config = dict(
    n_layer=8,
    d_model=192,
    n_head=3,
    n_kv_head=3,
    head_dim=64,
    d_mlp=1536,
    vocab_size=8192,
    activation='gelu',
    norm='layernorm',
    norm_place='pre',
    norm_eps=1e-06,
    positions='alibi',
    qk_norm=False,
    attn_scale=0.125,
    bias='none',
    tie_embeddings=True,
    parallel_block=False,
    extras=['capped logits'],
    init='normal',
    init_std_qkv=0.0361,
    init_std_o=0.00901,
    init_std_up=0.0361,
    init_std_down=0.00901,
    optimizer='muon',
    lr=0.00805,
    lr_mult_o=1.5,
    lr_mult_down=0.7,
    beta1=0.93,
    lr_head=0.0103,
    grad_clip=2.0,
    warmup_steps=200,
    schedule='wsd',
    decay_fraction=0.554,
    decay_shape='linear',
    final_lr_fraction=0.1,
    batch_tokens=65536,
    seq_len=1024,
    doc_mask=True,
    train_tokens=508200000,
    steps=7755,
    dataset='wikipedia_en',
)
MLP neurons of a small language model. Each row is named by its layer, matrix (up: input weights) and neuron, and shows model dimensions 0-191. Each number is 128 + 32 x the weight over its row's rms, rounded and kept within 0 to 255. Numbers have three digits each.
After each neuron's rows, "fires on" lists the tokens most often at its 100 highest values on Wikipedia text that the model never trained on. A number after a token or word is its count.

L2.up809:099151107114097110155120120126108137087105150198129119117090185068150067119132074052054125117145109158157174028102122136097133130223170096131144120154157127161091141165147114116123120160173110132139156052136152190122119140205149148122092139140120119181119132155112103138128108107125126088158174103119093188093083119114151133127129078126059190098154126103114129091135158089089202162164114165074104150138136121123164100080135126119162186083137104131134158180128133157117145111146150132102106161165144144156121099112173172125197101124115117083159144152129121054120120159168103157
fires on: " |" 26, "\"" 15, ":" 9, " different" 6, ")" 5

L2.up360:145144042106117151143176115122082102172088089086108142151133142155132061201154137117159127110130089123066141194146135160130130134145155096130121129156130087157096148157131072083177126113130206104175127097134111137156152169158164145125200145058134098167105123135116162118157127154086096157129154124100119168112105147213123117158109108092177093130117131116139103082166155102156110121102092148194096072150138113119103116068085135105156133096120126131115144092147092111059158120142119055171098142079159116099185171118084113133133088088112179156117155132205122130140146115212090138
fires on: "s" 39, "er" 9, "d" 8, "ar" 7

L2.up177:142101109141174156065208086140099104121125082071141173199128121082068176078107128066132167139078107111128123154088116094156144137133095157132100087159152109154115071161111090075141130184124113084066179184098155158153140099199132181130121093103101176100103118150131129163124167094085121094165094150102082122184146099152158127157143146082165174139159149121104138127160069125132097135114155115120127097109101132114146084111090134123143149135153145098167135157171090140203121124107118133148110139127168122157182176099154217180154134089086085081172122132103162144129140143131077134
fires on: " or" 29, "-" 14, "ly" 13, "be" 8, "st" 7, " and" 6

L2.up1143:134118119082154176164097113121083206157115054141111076107127171153119130144156125183145087159178190132124161142085076189206120099162073116137122108137133136124132127143151145140129132126136128120111079093105125162093105151137058133092113172107076148143104112142108118127091130051137107124127132175106142177161120165112040134138111086121099143100111150150094089180126096140134169151107087145163066124146141093129087136114073124142114172083174115158162091193106112059081095130171125095115184106087167150113129142138113139133106096106125116222137194154135153138133147129089192155
fires on: "\n" 62, "." 38

L2.up822:127087153155099094150135091152106130105208139139149094079063164133142084091144158090087114110066120102122192116162110163083120093189111143170117091122122194148115192116117095148117157133103122127162131127070146175096107163203128087142128167108155137157089096095099102175084099169096088120098148138105147143160117166193195133121127138093181070163131167074178112131145124080125160127129065190169109098081132161132141173133131168108105117118107078166105163111152100180133099178126160130147082122136096192199095141140161108112130118087137160166095099104095111130104133125111101135
fires on: " |" 27, "di" 11, " (" 8, ":" 5

L2.up497:143114065140125151093096120081182091141109174116137089100079171136097135158088136145160109138120097114149168189109133162118131136153102138181101109142116072094112059138136163099116149073112057075111113126085123120110175129134114135087192115073156155099058128075129122160182111106103154104156156087180185117136173139128126134127142075121155138101074111133045124132130116155129116124107081089176166131177097135064087130101196165184164162102171156147132109098153148099173155135120160149147114125078157132136126097172157077118184145065137119126195156144125148155164189149132158103
fires on: "," 22, "." 13, " and" 11, ")," 8

L2.up619:116114142130080130148118113147165087096143083140078133137139081100131127122155072117104187161166156098149120079174157147137139106132136115081115108148122110110159121163142161115174196180153085147093105093118150151096161142164139082115087153126032139046126110126118136166151136109113135112138141081103098100098087079161201194067177121137127073111143105100158163102153109163093144106162124150098150068104129094070084199126131149145148160133137125115084130077104103118119166151113135096141143129117124194171140151147103191146089102173117153090168121124067200132106125173190095182
fires on: ";" 27, ":" 13, " where" 12, " and" 8, " |" 7, "H" 7

L2.up1252:074090146158109158118131153093118150091135119127158155210128146134143113109145132193135171106103124147110111160131103128114122167209143150105183151131171140119117179090108155167197180134159167103154163165106086134108152110080125083150142120159135101178120114061167160104114172120091061151118140166121148132143144165174185070161142128093139083106089147128117119124192150114095148099052075062065113126076134049128133132088184055146091061127114113137111148130165147149096138117166164126154124162159083166056108119082143138143095120153171107159144151091119111131139121092112146136
fires on: " of" 24, "ing" 14, "d" 13, "s" 13

L2.up139:158119133150127053186116118090105130129111111156133102159138141205152120117096148102049153175108172092158136065100081156147142101100090092170200094132177091184176121137136108127100176145124100121123123092147170109147137154106144092106121125084199153173141133094120168128167130107200106110100070090106136104173182111143102147119135087132209133119112117117127158166138198133125147138121126162155117165101155204127107124069156167116174097117138079137120143110126078146179099113172089092064133100146056125140053118105108128162138078137127133071122157114124163133118123161142115083
fires on: " that" 27, " |" 21, " " 20, " it" 7, " which" 4

L2.up1043:115183168199155160111152113118142094138124136093120096116140195146176093143070194091122123135142147117112177193104184124170121100173120171086097112111163109131084122090165128137146170139175161121142130158097152109087175119145207053121083149088109081144142074106148137130072072095108117151133114090163090146081162154127110158103138090178120068101159123135083147110169109121108106145106129167102088102112168149097120130084104131112078122117141178116150144101118168149181064131084152091095114150087158164107096141134108127153081171069125165180137163197147163122078143169110146151
fires on: ":" 24, " of" 16, ")" 11, "ural" 8, "," 8, "avi" 4

L2.up436:114121146125154117087178060166099137139096108182190121109118107065143147160122165126171155078145170168098151086191107139139125195159175125137094139118134101200162146116133152132104160103149165152138080112157140126144093070083093129181142105166138140124147088084128125110115166103140108157073159090200112109121074126159162102147133084163084173118177118122095161096143151136118164104089073175170088125162095138122094148128132146164101138092137175084143175103180121108152192108131106125115129113146099090103131137074159142113123131053195145125148054067065132091120151102080133102
fires on: "s" 56, "'" 21, "es" 4

L2.up1389:160130145123061186134144101105104143164106137141116087102109128060119096146153133195166125071085113136082164165147181077125120123134152140069077155165138161100130120117091106197181160121134142167188176141103142115175196161103136150131123097146137123157137198097174133114014131107078137164125130153108089130132077100123152054159090170102107164134123100188128103103110164077131112162139110149127110163072059135109117119115147165153099139116136113114112189179084142139168146093089133088132121092084090173109176095136116123146130074122114131083160159141155129123112177141168112131
fires on: "d" 28, "er" 13, "ri" 9, "ler" 4, "per" 4

L2.up295:111125099135122125159097097154092133127101120213096076057145108138151140129101132145082117146159122131128140164149091088105064163146094139041054178150123102084128144145094114149123103113111136103106113132135113166130152154148133120104163125135049095130077102116167125098127096139135156098140117066126144142126141165117128118160188115127144127181169051154160143187146056142135135138134155120176120100195159059133067120123192151119124192152131110128142079068135181173108073126095186147109171171149115172128117102143169063136123113134162156150142122068154044146139143153156120116
fires on: " that" 33, "." 21, "\n" 16, "," 12, " \"" 5

L2.up77:172138135090155169068170170161049122174093144170157169169156103122114094129113178158167169132129107100181094088114136128100196142177110124134108124179132186122174097128170126113121116144167144122116163150150122141110138148091140070175187077135130160113187050120146134114104161102125093104140126096177063123124108097165113138139090092125140169156180134070086159113122166164112154140087148132067065104083138103089073098108104123145121180119140125093155116106113126129116103106125149087143148143178073142085153100126085136107102134079212099121139093150122135110053118170184158142
fires on: "s" 17, "es" 15, ":" 12, "ed" 6

L2.up556:134093089176155142137115140152135039197079086118084110111143161106136102101091116140134132143118115170169172105174162109165163097136149143140089137169104060163120148107117104179135061092131114148172139138075138169183104208145143110118149101099109133163103122087129131098181116135150085177081174167155128073166175118138069125130082098157126090106122106160170092129187134071176132152183133104153110153092138135124123124113060158099108165119127151113170150139152127147120060088105113099125033133121116103160134095155141142146108129159125160097163138118095069117108126163193075173
fires on: "3" 15, "t" 14, "le" 11, " not" 9, "ch" 6

L2.up499:136104120138141159119111116133124148121123151148094132199135187140154150087122173116096161139130161105118183059128108176128161119139165155127096121105151122186096154105158113144060140169139114188191114158069076146082089139062078137132122145119112096173148100168156053130169149123132106153141138150109110134129134098151139049150098123113073082096114128181120109142132113120143114158104115171105146139120133077087088141135148126152137129133098165097139195077149138192201177080131158158119129063168127129124115209073131111109059119105133138147219140149125102064092128152153132070
fires on: "s" 48, "ed" 6, " of" 5, " town" 5, " age" 4

L2.up895:146131200156186104120129073131163121176087174140085163138168069168180084143104167156126144108130116100150125178160116152121150072214129149091090141110118166171153114094120104096148142098155150121130120117145144111115190101126136195105131085142142149113136122103169084036150148047136146113113087136165165097169116103156105092147086121169151117147154062123091124115096177135078109079148161138135152100168190114167125112134175132141102165075122139064104132121144131109131109122166115076138116187157094143096130142118065120130148102102098116116194081076174121107061127151095148096
fires on: "d" 29, "ed" 14, ":" 8, "ent" 7, "é" 6

L2.up1435:069149188140113194172169127108121157156160092103149055104169055147106093100117135110096127131181115168143111087072125230108151086150085062126105124145197134132136156110160117117097100169161150119105090090122158166161058093112118121135128138085170078130147089115161089121112110074132163079124148165116109102114129122100103169125128086145120102140173147178089157135151145115064116138125160114138104157149127110183101149137147158156111132159150158131156081183130188069061108136175141116141171117081110183157126091121113130169128133092109128198154140132119193159133122071139114107
fires on: "." 50, "\n" 49

L2.up762:125084164141124105040120139182091162177112150098102132135147140095097163138124153130098205161074118141141133159136101142146167136120136148158104086091139092169188130115163129199126110152100099118125092088100103167138035095181205158101101128132107112142022160133204100106127140098174087143130088122147168118144101110140150074144089071094129128169097130111144147126105147160136127149116150202070099123100196076120124108127121099194139151115085118134114155114184142113069097089102133133126215135104120133149131167106180124161084084140144102122110155115147106114150119146129127148
fires on: "n" 34, "m" 16, "s" 11, "r" 5, "d" 5, "rt" 4

L2.up236:052129134133094120132104151123160070150093170090142133170110123105184105142103141089153155137209178176154164144171101094104110131134168120072068126104120128126153115122155186101122127162117108162142148174181075127149134149104184180129092162099106147146127110118149116133110200156137052081113151031149114134085087079139096088103100105119160119140108141075181085066145119126148076080108077161155086149156174111098135155143146163152076165129145129135060127040127084155105096132132145145158147116175087133140110173089107147155175136137129132121164147117158172128107098147128097149
fires on: "'" 50, "W" 12, "se" 11, "’" 5, "s" 5, "ra" 4

L2.up1070:133145122145181136080108175056147147176132125167111135118161076129147142123150167193151128107153115184102191129083119163128109107174133116185072165135140151168186198121121117090158084110168195097107133112140054116187093096120137177062150122103092120132091097150143146146073095106083155117145153133170088126065071115118134121167104125088133137164120163118135154142119132115121123146124081158145074116130105075094121153084107164105103154111144101119173099095169123091132147182116124098121168133146138129082105148066143163178117081094147136090162137030177088101118170162149126163
fires on: "e" 33, "s" 33, "a" 17, "d" 7, "n" 4

L2.up403:133105109145055153162139104115093130195145126104156136125107139126125149102157090130153174044173143085145112154124055112079153109143202176109095083089153173126167126089175159133086117184152209143146139117115113108193114193119141114107151109133130093174105132151157104099115114107148093168098135119072103137141157132164119144127148128125172112112105043139129117157118108175194125108165107156099121115182131147165088147144114172133130093078076137115187174093079156183124093129174152107110130102129067177117158078098099108083086156098078108136133161073138171082131139136148092137
fires on: "ed" 23, "s" 18, "ly" 12, " of" 8, " " 5, " /" 5

L2.up1030:094096147139125174120211096154152101166154169109109134116129130102157096132076119088099100125126125108215098203166117146140044096148153121072136179166148078078106100131100121113141086127133131088088112143114112092132159151098162116126155121148148140090127205123155090148169120144133113092092133134130139095160141135142121151115220107150119067110132130146167164130080128148124139119190141123116151209153176141101100121098191072097119134101124116107066152098107143109149124133072133108143082151171108129188110066198129196139128085106100145086192121132095106129100110159183166131
fires on: "9" 20, " |" 14, "0" 12, " not" 9, "3" 5, "re" 5

L2.up786:145137096111157107117081149096120114147100079122172123120163133126130255104093107109124159139157062133109061121093087144144126131159102138116148131204133127138116120148152079196096169126148155096143079119149106132093173129160117094172135100160094092151114128120083125149132094128102118104133120123086144091103154161095099097163140079155151180140082085143126113135176083168124098100127152136200104144116138164131109114095140123123142174146157099110187124140141127110168110124152159178206102190124106046159135164163139170026119086095115174095159094106160136165158071118158106111
fires on: " |" 56, " " 15, "1" 5, "–" 5

L2.up419:125171137161110118146150105099139086151107077107132140141158144162105148153101130124117132131125200140121132166105125142189079153139165180119113133124092142117099192189168142167123193092114112165163129094071131145153106126099100112078148121143097145145153090138157136166195123095182097177073090147146150069126150153151114103194056075197096172185137138154124112058085070139082136157091102166116078079119121083126120080135099103101101151147149137161125208139113151160108161099128097142058141113084137131111138139123122106139155123105186142150128112157075101125102128089142086037
fires on: "s" 22, " of" 22, "vers" 5, "ions" 4

L2.up1489:084135068115115142084113097160139131131116090112167099043060174087110175145140125179131105196161083115130074127102138145099148127109188152097150071129141121138111175109107067206133149110098106120122130152119165168071129129118128087106159119127146161103073186158104128104118172177098156122158115139130120078142169101113147113125095126126182158120165191115106135120102045173139106104124149130102106163179147137156162165131102116095157130127117156094207117126126106124076176068161080137149129123130108131139102147125151099191139169123144129078196122171136163194159092149053102108
fires on: "th" 32, " " 19, "2" 13, "1" 11, "9" 10, "6" 5

L2.up366:127092140088101111116149118136141159093122173057131160137118179138115107107121131118100146090158118126173177075115138150116155160158118045098098117091135091158208151134152129152120097225119155206149108133140133138135131140096146126154106082176133154143079101159184167120099063128143083076091117070146109148139093152134127116128146119085144108118076100120122177107088134136132130108088079185163111169173100062199131186136179107166090189153109130091110161116128093190086130082180167092129113129143103085174188115098096199147148109132155109133130126118133144126108123067126140139
fires on: "s" 16, "'" 13, "d" 12, "or" 8, "lo" 4

L2.up905:176075136156091123131139152094114159118118177157159148144114124126138085093124114174091117101156113123131179124087119128125157141102139110184080138119179117115060110167086111166109145081156080140150109105102129200111097130118116168109168138186161090151103189135074163172127105145156111141177135177145122130136167151139149070173140134111182157090128179187116190112154154092110124098120149145132116145141144124147092184118181138094090100174106165025134062113138104175113170120118100102097176085095142149140031117118112119131136067104131096108113120143177075119135153073148081069
fires on: " of" 25, " that" 23, " the" 5, " " 5, " such" 4